Part of a small language model's weights: 4 heads of 64.
MLP neurons of a small language model. Each row is named by its layer, matrix (up: input weights) and neuron, and shows model dimensions 32-127. Each number is 128 + 24 x the weight over its row's rms, rounded and kept within 0 to 255. Numbers have three digits each.
After each neuron's rows, "fires after" lists the tokens most often just before its 100 highest values on Wikipedia text that the model never trained on.

L6.up373:114098120098104128139143053092113135125116113165156089146111157133090124133158118065084130157096115159120141121115144135113113127126106097139135117121106152147141173105143171091097125157123165103110091139133098118144071172124116137077146161137159123128124105110135142124128128142128086138
fires after: "the ", "The ", "a ", ", ", "("

L9.up819:117126138142151137146139111138184172126160098135112184127109127149143093092149170124095136110080116077108085109104095109121102087115137125155130139133101132096132104105108132090166141121105108087137095126111149153111134154172072142133142143124151155144114183120095125160168166081110127150
fires after: "the ", "ac", "(", "ast", "th "

L4.up137:141143084122154152117131126146148147122100108094115141138121090149115119138130105147059109116119129130174102161106167103110124112120159140137123115114121145123095108091157123158137129151079161128149147064124165136122153151139121136122179119136106123151116098151180150177125111099128120173
fires after: ", ", ": "

L10.up828:121096125114050120168142089145162098111148089145114166152119128124157095117116118109140126106103138095186147133133119151141148126152146172097113092125146141183108079142153108117098124148115109193122154075147110134076135146106109126103125103119149148111112099141121109153159083123113104155
fires after: "p", ":", "W", "P", "Sh"

L10.up320:137105118137144169131138147130104084080103107134117122147152135103110151146107142087138126104146123121112131145080199126136111123157126164152101117125121126109078119131145166143171119131111115107139157113120134081144111136131074141142133118109116101132133113115122113112163108111120092159
fires after: "′", "G", "pro", "is ", "I", "S"

L8.up674:132123119165176097135150123101132124128081077145100111123113157091151127141102130110135102109086126122123127120102152152132129121150160155135157102151151159137094147148138119134120100133120108159118114088115155144155135156111108126104111125115148110102109067150142127143110053084117128118
fires after: "H", "M", "R", "A", "B", "S"

L8.up778:125125117144122143135133133099143140147157062135141124069135118150115126108112128124114145139124128140140182151120136132077130142137135152112151133138150113158122118110131093139131145180050118164151152138142117117140081156123104121148132125106108157099160118109117083123124136113139111099
fires after: "ic", "Votes ", "rec", "P", "Co", "co"

L9.up424:122107147123129136144148118121146154105147045172116162131134131105133136130162150093106103124116105106099100107111145108121128131156136094119144155159075133115138119122158120142144137103106156113142124168131139143142068132119076128114150141092133144116142117164088149129124101129136128101
fires after: "a ", "the ", "to "

L10.up136:167117120173135131172148124077178124136149086158160153071135134153154134104123120121087146120122092158118126131108109120115139135103103137158163124139117124132098120081119167103092108148110118108097131101114158098107137180124114148127165130114100145075100101145118129129136118081114103072
fires after: "P", "Cl", "p", "Pr", "one ", "Kn"

L11.up131:173151128096115127140152129105147133067097139168095131133116125086146155092139151134132131135096132140132105107134105126157123092143145136094107140120141179154143111084116112116089154118121103052116179138133133138132122137078092161119162104082121111103114132134144162107130113148152124103
fires after: "| ", "born ", ", ", "(", "was "

L2.up421:111186125122112145134140097130120153163142134130116130092153160091111151112138107119146096101088107135101154127089119154110162142134167155143131122124175144130117116093098160144106128158158117165100135088125105136108137153137115139135110075157141125138119143145146086170100106087122110120
fires after: "L", "B", "M", "em"

L8.up494:126111128120132127133138121104145104138106134163135143112147118146152138137116139110110168150134125103129092121097141162152159123069103088126139120100131176107099083101152136095131077142144171135116140096134094146153127171131105079139105098079121096140100072142156116167157085100122142135
fires after: "\n", "It ", "it ", "n", "un"

L10.up772:117120144158177101124124137107146141114106092118117111146178079136140154130100086145141131140168107122130136113128129125129136086114139139066118107137125138151144150158155122128163140157131084118121118082106152141108123200093088117098133134084124112119099090081128148164153087103157138094
fires after: "| ", "S", ":", "D", "the ", "for "

L6.up42:173120083112106115113134127093095102154123139130132164134147105084126131129143116135110143149105156133135090115072111142169114091128095101130116095121137138130119120092148141138105105136123191121123124133106149128105105174133120109150154145126125075125120103121132134151155146136118121121
fires after: ". ", "\n\n", "resul"

L4.up665:107150129122174083132145119126149130119116108119130140111119125077127090102147117145099121098136100132126145096151163115122127145124129136105151104155112157104106151127137141124128101169119133150108088057127148153157169138118120177065153100140101122103076095172119143098117093090167132122
fires after: "R", "L", "W", "M", "Fre", "H"

L9.up603:182121130145183126159133130139119097128122124109137094146144162118167148152126133087153128111107134139152148098131121164150110111128092124107138142145157158164156165162095125113122128123141150138109114107091142104151100129081153128170133117099087103103126123094107111094111128121163118103
fires after: "in", "In", "Qu", "qu", "Me"

L9.up178:118088115115156143148138115125152115122107090155140139141145133159153106133187117110107158146122143120133133130118130114144150148131149141102132119144110137145108081105092127147135127176120118143116120109080095198124119155128119078126129085123119141103092065134142139131180107073145123082
fires after: "P", "p", "pro", "dis", "G", "ac"

L8.up241:163087087110194153123144126077153106116107097116123128106164139092135120116113122164129141132136108133120144129141143167112141154128100135109140110167147096111111145116130138120155107167154105143126130098104115144130148141112101138106127112101101133106180088134105099126125158115127131089
fires after: "K", "C", "A", "L", "G", "E"

L6.up875:177161151117137093158132102096149116116090099118094180122142102106123144129095143092094145132110124127105107113089132094156083093123129146132145149162079162123124111070177162116145160154107151130135134137115144135119115172133099136124162118108097123123139108133123117087130152104110096148
fires after: "the ", "a ", "an "

L4.up357:144076148104126149113139127077171126128084110140129165136159134121130154091116144145075116158147151132070144100089164160114147093105112132149085074127129161133108105106167126130105134103133120078140146128135116156148124153126143114133145141135149148128155116152168133137159104097088110110
fires after: "\n", "\n\n", "|---|---|---|---|---|---|", "|---|---|---|---|---|", "It ", "|---|---|---|---|"

L8.up350:138145124124183155103151123121125130101118113168165129108105110104150104124113122093103133063090149133119113133136172148135101118100174137134114111135124166123113153118100188131153102127098117132143143101126143136124124139109119108114131108126142154161079103171088153154098098130123101145
fires after: "f", "E", "pre", "F"

L8.up181:145144136143135159105144147137124134111113109149088165129158102135136159138115121137145152130153086149189107118132135086172126157136116135122133095124161145125117130115135144131070142124089120111137130131119145141121133136115163117131129101130063140122135121114191149133164117096113137123
fires after: "pro", "P", "O", "G", "reg", "Pro"

L8.up387:099151130152130123150156091150181140102122108154169106109106111155060140077142142101123119102134108136163122147131146130163129155160101101131107123144102135133145159087123137110086090121143178099086091109105148145126105133108144143141126085135115125112114123131195125171117136111175088141
fires after: "Ad", "An", "Con", "con", "é", "At"

L9.up286:180102115128117121153150075087164125157126145156101147138104110121112120113140137156132117080130147136110137091126154177132119123105140112131136160109111119144093126107111171192124130103091067163131104110116131149145124134141131135089182123143091135108150123107148108171093122142110116106
fires after: "B", "b", "L", "Bar"

L10.up661:127131169108153121135150104132127112084132141169140167140126137126173101108100130094138112084069141187150136162144149148149127151115086114144098121080109086101094129114157171127157152138123131124116139118111145118141103115136122157157127091117125130126122155174120107118140116124127126143
fires after: "E", "F", "f", "H", "G"

L10.up446:162093140117099120159162153101168107128113127129111168133122093110152133105096095098105136089151119097156132125158131116116119120103171155119184121095159111137115114145071125167159083127090087151128117096135105119148127125103144160152108097157106134119096141187123117144118144107120108157
fires after: "b", "B", "f", "memb", "i", "de"

L6.up820:112118118087169149171139084102115049109098121160132139127138114159114147128134145122137087147081073151064105114116137125123120152169181140112118131119106105120127102085127115108133138167169113115135142134133138142147128140136089151106136136114112107155112089134121105136123110129137120121
fires after: "a ", "| ", "the ", "and ", "an "

L11.up551:147158082120112137123152114048125148119107140133121117096158100104142185115133155146098149133085131156135122084081149122148113126133148134153141131139173134174137166092110097111101113138113132085088144140139091177146151129108120150125150145133118123138129116161115131114139146112170119131
fires after: "| ", ", ", ". ", "- "

L4.up429:100137162110118073142140118130147172108127131133116133119158087101113196165146084146096106126142124120170125112122117120135115154114124112083118113135127125114159135146107119167141155150160083123134099119123088139127119127127077096139150109135130146156088136131114110108150115120159136122
fires after: "| ", "|", "ity", "zone"

L8.up769:146114101130138095124139134143131126122097119130123106154097124112130148142109145119139123134113158139110145129118153111107127146123168138110131072098167107112086153121157110132130121098139148159128099121112164142107140160135065140106113106118115155139075104200161126108126101112133103137
fires after: "N", "\n\n", "n", "G", "J", "V"

L8.up851:120113153187129146181132129132133175125092090155108137135121142095138121130094129154113127141106128136108163141154150187150116088114097117129118110115132146141065119149146113129123124108155130114112118069109133144118164139164143186130159141102119131141121101109139120120107121101091094111
fires after: "c", "dec", "R", "C", "L", "No"

L6.up246:124123101106118158113140071131150113127107096097142132132187158142119135116121166123125101086132131136165109144126114126119128192101080109087146138117142098110170155112139142083096142147157132112143109068080107153111126127140136131141113133138129100147069127168119105148170111096160113110
fires after: ".", "0", ":", "/"

L12.up437:149077134106167131129129119134140122081116094116086166115162103141149135146079094110121183114119167148146172128085171087138095095116142138092161128102140152126147098123144113096151151097090130139107116091131138148158179126146109156121096142109156114116134087146157125103141136146134096116
fires after: "M", "K", "G", "S", "N"

L8.up630:183120156134136138168143117149134138103142101166129114142131135133103138125128140127138125111092158118109129090123111135128116128185123086113117115119114155121086156117136185185140152130116122117133148109081133099131083135146147144133152152106092132083127097160113109120112127138128125186
fires after: "the ", "F", "D", "f", "con", "E"

L10.up343:105116130098153133119149076136134125165160116145117141103096104089112133107132110090101119111084101157108146121098124128085105119081130122138135077177135128129109117073135149118132116145150144116153118129150115139100122145134061129105132109113160139133171125167124146099120107157131120155
fires after: "a ", "the ", "h", "first ", "w"

L8.up753:159064129112171120168143103161129105134132087127133138076133110140141105141088141096091082144149123113145149140121116095090115100103116144121134094155133155160114168128117116118146102181120140132164151104110124104162099128147079059124106128131100125149108076125113108107135082109117081106
fires after: "d", "V", "p", "P", "D"

L11.up672:154093151155122115159147080091103098135121080119101102131123075131173113123139140136084151117091114149113116133141094137150120126141170158148150114155158126149121155165176129141106100110118111154084088126114134155099128107159125132134134122147139171067176110111145112165124109112125093114
fires after: "Gr", "R", "st", "St", "W", "P"

L9.up160:147132136122103128108141101127176189125136110137098102110126134150111143088139150111122138119147146132081117101123138189154129128154122164155139137151148140155163127128139108178133155168092151117110094145071130108120106144123136079122136112114134141104114115094112130110161113083112134108
fires after: "ic", "om", "op", "Sc", "ap", "P"

L4.up734:154099152104137095191148120129142123129098100105120152117118132103138116138125116094117124156149107124112143138117101146143093136107136107153128145104055099095079075124162171168163145184137142092131136157157106167113093138117118117115112188137094096128123142155170133156176062132110108145
fires after: "the ", "The ", "| "

L10.up756:146119115085153128157148173089133103106156108160148124124131105141077150123123127161065113132103124157109132087135162153109104088146156102130129127116147115144110123147107126160128133122096148124107142079107118148119146131119125129164133106088130103131166133148126157113124069131125138114
fires after: "| ", "==", "- ", "\n\n", ". ", "== "

L8.up9:124139147144155116178147165145115125126101146131170119182134114133141162121125114103097138104181145135139124100143110169132098125125091104121092139125129124139137124123105169181126105164123132131109076107119169152144066134123105172146120123152089121097117127138117093174142133086146105158
fires after: "In", "in", "un", "de", "De", "re"

L2.up77:139112109149099094125133154136127128094137089148133145148105093128151173132118144109105115114104080152161143132131120117132148145111130101064128116132088138121204096138170128171111126164109103153143116082102133116127058114137107127136150140154075146126149105149123118088180112148139147139
fires after: "\n", "|", "N", "| "

L4.up276:191117118094136128143132126140148157125153093114116129115131147097088131147114127112133159131132126151106183154144120132142089145156137144100112101145136125182101098129105130112145130122162136179152119143118199132080097135135117175081099126136071113104112128161158108122126137101102106108
fires after: "\n\n", "s", "ines"

L9.up385:162115119094142093146149102079139091094108118113087109151120162108133116159134130130074096097102122109152115119124128103161098069126119151110117140134132173160075151131118182146157096162137106123116130116117121150162160115135099147092136135117119150086136095158114106153161091128129088151
fires after: "H", "h", "we", "sh", "T", "W"

L6.up759:144084109157145086150145138160121116091087102077108108135165083101124124127136118139131131075137135135163090119123149154108126132138121148123122095131116101099093148129137145079114119108072144155103131109113124151135145149115114108094140088111152175162102073144129135138147127139097157174
fires after: "- ", "N", "M", "S", "House "

L10.up888:105114119098117167160145051088131097125110104169140131134123161143143148100065103110119114104095130145128090144130143122124108112093156129103113156101137122113153139059147120139091131146098164129139123074124099113140092149132175140153175072085160162101145150133130116132114084144145107115
fires after: ".", "F", "–", "f", "comm"

L6.up466:167148139174137110124126107166163125120118105111130105139135124149144139134101151111112115128144093101148151115168129110114118139130115152132126119153123107145089173108126114117158170142110140194135117127081150097114119152129130143074108148099131137137133130147100097171133155118094108130
fires after: "was ", "became ", "of ", "0", "as ", "78"

L10.up685:161098103055146123117136135083126120124099136134065125162125126114126130101146143112118093148125179132122120154141131121133108087138126128096100173113164122123103112128170129164118126144131117089130105091123150106169133153125111125148147146098156109126106126107107095130126112137106117143
fires after: "-", "h", "| ", "H", "resul"

L10.up662:115064108143119098142144093068138136092144099150084152147119126163157114081125160128128146125125100119133147166120097130136123137155162140112150148111104119143118173148176129151114152143098126122097113123125101131101143131117129105131179089138099106108097130126134095142128141125128103134
fires after: "c", "d", "C", "D", ".", "at"

L9.up339:100091134082158086152148117108106116083113090130074110128123142131115104075122097099088105121137165140152093137163139104105146138147113148084141149120126158129105113113170177159113125188116155120099084135125129097144106144137099103148108093128137151121120099153120134126127139125116093124
fires after: "at", "d", "0", "D", "S", "ot"

L10.up302:100103076113132140110142129118099182141125154147094142139125087140138144137142136123135106053103090120142136132138090124123048103120105170118133140102141144146129110114109130162111150128109126176115116101112132148141137168120128153144126122122142134110123130132140111137096151110097100148
fires after: "b", "ai", "ab"

L6.up217:153098120059178120109145125139105130146147129113143105130156137146132131151139111081117143119120107137136087134111141104131095124146111107147142158159120126159165139137150107123129114136129093120174127124124146118122110131123117108146148111105129093089143116121110159123129082136149134156
fires after: "of ", "and ", "in ", "-", "to ", "at "

L8.up531:150095147107163159150147114121131155150117116200118180164166117108130150099151105087131107112089165191123111069108154123135080117117164128089138150131103158136098123140158170147119123123129096130140140134118177146146102111137102138111129108112114083146111098153136119127116122133172103137
fires after: "E", "the ", "Ar", "Th", "F", "G"

L10.up873:149135105104162073131151102070111112131120061148100125159153108143112160090110146156156127126080109139097114101152139138198133111115143138127165141121134138112119137063137173122125123116129147108091123118126134114140152128114116124129134137137146143121154129097139146170126103112130111141
fires after: "| ", "AUS ", ": ", "and ", ", "

L9.up290:104110133111148109170154126142168147141116127166114104094142111149117122097109163138070133109154115135168127123152121129159150159145067099090173107160109124119160132120145130179130116185087130134117113116134112156147127159134111104116120089143117132131103111133135158121129126110140141107
fires after: " ", "| ", ". ", "em", "; "

L11.up91:159113132115165103119145144088106118110129143125107105157144128109132179149132149100114116102086066145149127117151144128138128102129142121079131169122176145103146124134127138125125159113156105155113143135109124093134126112105087138090142121103135089105116125090135119130161147128161067156
fires after: "| ", "(", ": ", "the "

L10.up426:169102159118165152135141064113136107109150075166115168117169126122102144108106151077107111097101136134115146102113097144132104117174159123113150147128106136153146117114159130162096144129113107077147133135122122141152056115126067146115157097124123071129130097119099112149123104120173085145
fires after: "D", "the ", "d", "at", "his ", "its "

L4.up650:135148154115159056117151104131124149126122094130117083135125107135125149115144116134131142065107080138149120148147130093162132097153154121117116117132141145165163107116099136149157139154089124125114081095106164116071157130121108145127161118106129113136120148129122159134157105133100120131
fires after: "(", "P", "C", "D", "S", "R"

L8.up635:127116107107155151121143097072120158129081110143145119140155105130094119129137174096153171111074141176137153132090198100140117136078089087139153093133147101124100135129126121117112137168128127144129132103119116155084130133135107103108104136139139163127127118104149140184133138105116110160
fires after: "Al", "An", "as ", "al", "K", "A"

L8.up5:096107150157203133176144093129132154133078103131091124125128142121133103142099139091078181140144113137143152094153137156132083130118074154131158103119104136125116103116087127182107156168117112085111112112074130131121120129150149131115161083117073117119109114147136158169100152087133147109
fires after: "c", "C", "In", "Qu", "t", "or"

L2.up331:122131125108161145164134149150142159142127095139161121084169110119103120142147120108111154121091107149104150161132121130129165154119100130118116108133123119145114128139142123141143132135138108143162120117100128140064146148134098127125151088134100076170070164112145114150136111099138088132
fires after: ". ", "\n\n", "–", "CA"

L4.up492:186097102137164143139135121144189108126145132125128138138130155146133101142161161169092105124135142101165122122174174100141110094135145100115122103125152101148097076146139112165140151150081147140113105102103159161128134133128135125110139134105107130174088113145134138158123122096116134114
fires after: ", ", "), "

L9.up349:105135127094107151126158125141116080118151126135073137139129120078165140173131143094102112159121134083148152105148103135141110075139140130094171111145115139120116122114137123166098114183116108136160122117136135111095122151133106117152146092130145121120125117138133108143121098164132123093
fires after: "in ", "km", "m", "(", "In "

L9.up518:130115099136150149162150105140127107151112115142132123113168129171113124130090144086094127102155082165124144095146160094148132171095108076100151105094095134163150139139087136110125123155120164114154088113082145160116094122124109119116131129128071130144095118111138107161123133107170132140
fires after: "Al", "In", "in", "Ul", "La ", "al"

L6.up47:130171164120136160103149129138119139106088114155143120117177136129156143132072147076125124122077083135128177125127187094136127110141155155122138117159145136193058113084092089127156135132132093119107104120108169148093118129124118150113120121122078091114089134097146118141129097120130109145
fires after: ", ", "is ", "as ", "was ", "and ", "in "

L10.up797:172116147127151157142138080125127171132122085170163105136107128150142138069149119147144131124134104149117146075137120144174139116138137108104090168120110139154089154105129120119103192154111135101147107117065193122145110127122114130145141143138097121099145130124132124127123134115137098114
fires after: "con", "Con", "Par", "Tran", "sec"

L11.up42:115145123156130096150139059150188090105118086125117115142182112134136123118106121099118146146139093126107107136148137085149084130158156112124173110117160130151151128111107168148142113141164097152126114109125130098147105123101108144082125137115080082089135133114126101160112134110145136129
fires after: "V", "T", "em", "tr", "S", "t"

L11.up354:176133143161177163142144130084147130096165132151136136109150089132159142115113127152104147138145129112117112128141144148149099083124120094104160128142134107129109123151152097112180128131094057093108112158116134125139162165097142095151125148108131119123137098113159121099138134127108107133
fires after: "| ", "- ", ". ", "m", "a ", "\n\n"

L8.up201:160094145133126130127152148123179102133109100134111106148147097079139152137106138128115135111139096115075167163132158136120122128136145142118129096078137115127078166154132144152152168174129121145149131068097110125147115148108090125124097091129129112097103064149107084129140113131152123138
fires after: "N", "G", "O", "E", "g", "n"

L8.up559:128127147135154113140141151131139179107091097149152133115138098117161105152121133126136164122118135155128129103121159122145137124111077099151136099147120103121101144134113181110126118115140086141107114080128169155129134143127134127079120129099113149104091125159154099143148109119141142135
fires after: "Al", "al", "As ", "as "

L6.up218:122139116112129129142146159083100133139120116116113090122158132137132135172113123122143115097114104157148176117118097111105103119136102147131172156128088126137161182154118129112102091137131144203127137083134148115098089135109129132154156119115095117093109164101105171134107124126137134151
fires after: "of ", "in ", "University ", "de ", "to "

L8.up726:154116140128162137119149122057096090099083123141092190091122111117182136114138146070136105134138144117097123063111152152147106126115108089133164116146097145159118117123121134164113101109173131127111092129132132142115097129141129131108144098140097113099094117115133143162122075127163130162
fires after: "Th", "th", "H", "Ch", "en", "Be"

L9.up22:131134148111137134148151086126085124087098103124142074113108110066128126146132128129134135139122088115123141119151144095154123144127101156065132105172148127131105147101112170135122134143100074143146106120151119105120128142107074171129149092120145103124132115132100093133127133111127135140
fires after: "Al", "′", "S", "No", "Re", "H"

L8.up501:133121099128182162141146166115168104129106109137129177127103094157099135157102113126121147120140113151139152145105164094113131142112114124140129094085149071133116149090105152139150092138100101147121115090124110147113129119119086118137113111090132143142156092108155131160126131112140126160
fires after: "J", "G", "K", "A", "U", "M"

L6.up835:134109111137168110097130145124175129166116124110125118130134086113123137083147123143083135113090142148119103094083182126108101124127137198113162086116157145113132125133173104142130141095089121144148153142125126097137129168156132125146144103133122129140130074141139134155146128121175128142
fires after: ", ", "there ", "\n\n", "| ", "("

L8.up427:148091166148141063160149117134122133078133158164111113110103119135149131100108135094112128143175175100127105122159123110126092161148081074129132139109119131170126168107134130142139156120103143082100131106054131100137123138135134118103127137112116113109123118091146092149122122124110110131
fires after: "at", "d", "in", "ic", "t"

L4.up105:172128091106144150123133138108147111095127150121068126116130107131149120126129140136089118132118135110126121123146153124124085067132149099125155124105133126151108097086144124130159152144067133127114161098132167135107150157135127140149143129147093135151121107129137162146139099094104101143
fires after: ", "

L8.up304:139116092126165104099137100106138106094069094138137165141162113146147080142138102157143098104112133107099143096130162109142123155085121107090107134170127143123124157103140129094127142132103145142144139084094129152133147140128114131080136138132122133079149112156126119123144151127135082151
fires after: "N", "I", "Al", "G", "J", "O"

L4.up749:202137079068134074140141154136194152136115086125122151141172158115094146136146118140137138122134067099129122147139185123138145135121097128094106086096105137162124137122103152140160084125128121135146128140099146163128142147122129160113129110163086118119120102128167136174143095109135126115
fires after: "\n", "\n\n"

L8.up822:169085136128132135135151073143092124120062100180159125131171133069131144116122142105142117100142134093112158096135137085171111156086124106129123136105084132127116180132105162126123170124112147116163083100094128150131106143107111100124148094129143135107144116142096165141130104120165138146
fires after: "Al", "al", "N", "E", "Con", "cer"

L10.up115:123106116159138109125146104134115111104118118141132156098134106131125112116110158094113146121129138163147150139127134139158095177109082088073122146136137097096130122145142137106115110144108144115098127116126142078129139139124142127110176110135045144092084143123154100182161126154155091126
fires after: "s", "d", "al", "an", "in", "es"

L10.up313:206088138160156127126136112140143127069109092162145125096121115141144129121105154152118135090103125114171110141160158098127090128160115103128130136141107107112138099115118163141134109106074112114117136115106116168127139131107158143132112135057129175132122112144105135138171087112091143126
fires after: "N", "\n", "C", "Com", "n", "- "

L10.up280:101108125113117088122147095125120158123129123124120138120129117131173180150129126142096160141152101112126121133137128137111147124123113080088136068153151112139151140120150148175105134139115102089130150103125099108101136144135095169119190102108120128104076139130116091109127116126135138128
fires after: "/ ", "°", "(", "} ", "km", "mi "

L9.up806:135093111137151087144140129140124132086151068150086146150117065094185110120122133139111125161110130137137173138127090152154110088119135142079150126150103168129097157163151146165125146157101135138112085108109190118088129131129078175093163136125113120119123131066098094148095135139117138142
fires after: "L", "St", "c", "W", "st", "D"

L10.up284:171129121083139133177150113079142138147178132122139122109169112121115160112152170133099173126147149113106135090151133121124087145144153096116152125124097116134098122147165137109169146121151123093159125123105129165108138121123132128107117153096086059159112111126141129103107089114130115115
fires after: ". ", "\n\n", ", ", "\n"

L6.up131:121107143108097069168149099143156136095127127143140144127117102132088118151142127094122099128158112129158136100156124143142131114150083135063122067116107111110103099149152169135116106123169153137151102120158115149127163125099081121087138099122150117115118113162153138137167117158141142113
fires after: "| ", "==", "===", "\n", "Clade", "zone"

L4.up234:121112133117109048149149145116117102097149129188109144129146150072113162115142098126098105097128130131116125128116158130104146115134159157110104121096139161139143139125098112129080156179109113108113101135118123169127144138122112158128143148103074138108117115126157112130148062109140146108
fires after: "| "

L9.up285:124128130124181137125148122148132085113109139118129126110173142152122123107118118082115172145132094172098171102101159133107109131126117097136120101142105126108116149102112167111126119155091134151168129134124094088156105155127132155147140074130106173074098182091130145130129119110130120093
fires after: "Al", "in", "el", "anti", "al"

L10.up553:109114128113149121134132132135111128115123135154078136071127113089135124145156120147099156122140129133133124089102112154134082117107104096110085118082146129145083081146154142153113142115130152110117153147072108166097107147140143114125152109087128110149122110131167145167109093109089094136
fires after: ". ", "\n\n", "\n", "and "

L4.up606:179146107097112114126139134069125170138105096142096108098117136092141166124118082144125129118156137153151184135124149124161131099124128158127140114136155118116093147117141130120181111146127129151146097110144148122061149150111120170123155174088102125085134103139136118145117164129108131162
fires after: ", ", "who ", "that ", "to ", "which "

L8.up554:131132107101067140114134145118098117128110086099144165160135098101162117149091144095098107124087135141129126136106136173127142141114145135101112130144094154135098108135147140143142111126135144098128125078136160149100119142148057095104128161147109118106136114110109113155136093114159112164
fires after: "W", "D", "H", "Wh", "Th", "\n"

L2.up722:134123090128137150134134138125134140130130064158123097122163157113167124144097106122115156119089134152119147114128129115128113115125120122127147086122105103111122109157176128149117100127122114155124114085099159130092066132148133156139122115068115144109105122137112113161151134104130126145
fires after: "\n", ".", "es", "|", "s"

L9.up230:129147159130103103111140111147150079090094117140118135149142071157150131127107156132102126118129083115137128126102151130127147167162130165129112103058140149162146154109075156124119129138155106137152115115108138103105098143126148133138120112117137140150164136107114126114180115101130107143
fires after: "P", "% ", "N", "pro", "Pro"

L6.up167:123131141085111115133139082132139133142108074134134147151141196089126136115112140105100120132097079129151079105141125131122136105045162125137145110143155125131103134103101098093139132100126157113132171119129103108164112150122076121110139138092138154122098089164113121144160125115159142150
fires after: "a ", "e", "h"

L8.up417:100091115132113151131149141123142126120157096131118138094104064142141171140165124117121113094128139090151159119180144139128151138151127120143122143086142151132138122138124096164108123138092136173105169113099109151111170127125161143120175115115132100141139113163128087167147105155140128121
fires after: "B", "M", "m", "b"

L11.up187:132086137091147128134150095152115120109114141132129135126135137129111126133123100070099124101103121150081116149130161133144090158148144078165168101179153114120120156148157154153143093141104103128097120119129106132130110115131069162138152121106120098128136107123175103128099077097172117155
fires after: "T", "t", "h", "| ", "ch"

L4.up20:158099142161137134156148088107113168131085103165099156104125124140118153094146113072111111146141130160085132121094138106135104128099156131088113136146108116147175067087139130134101123145129159108158091155132122172113122136137123145123140123175146101094121139166183074147164122076144112128
fires after: "the ", "The ", "| "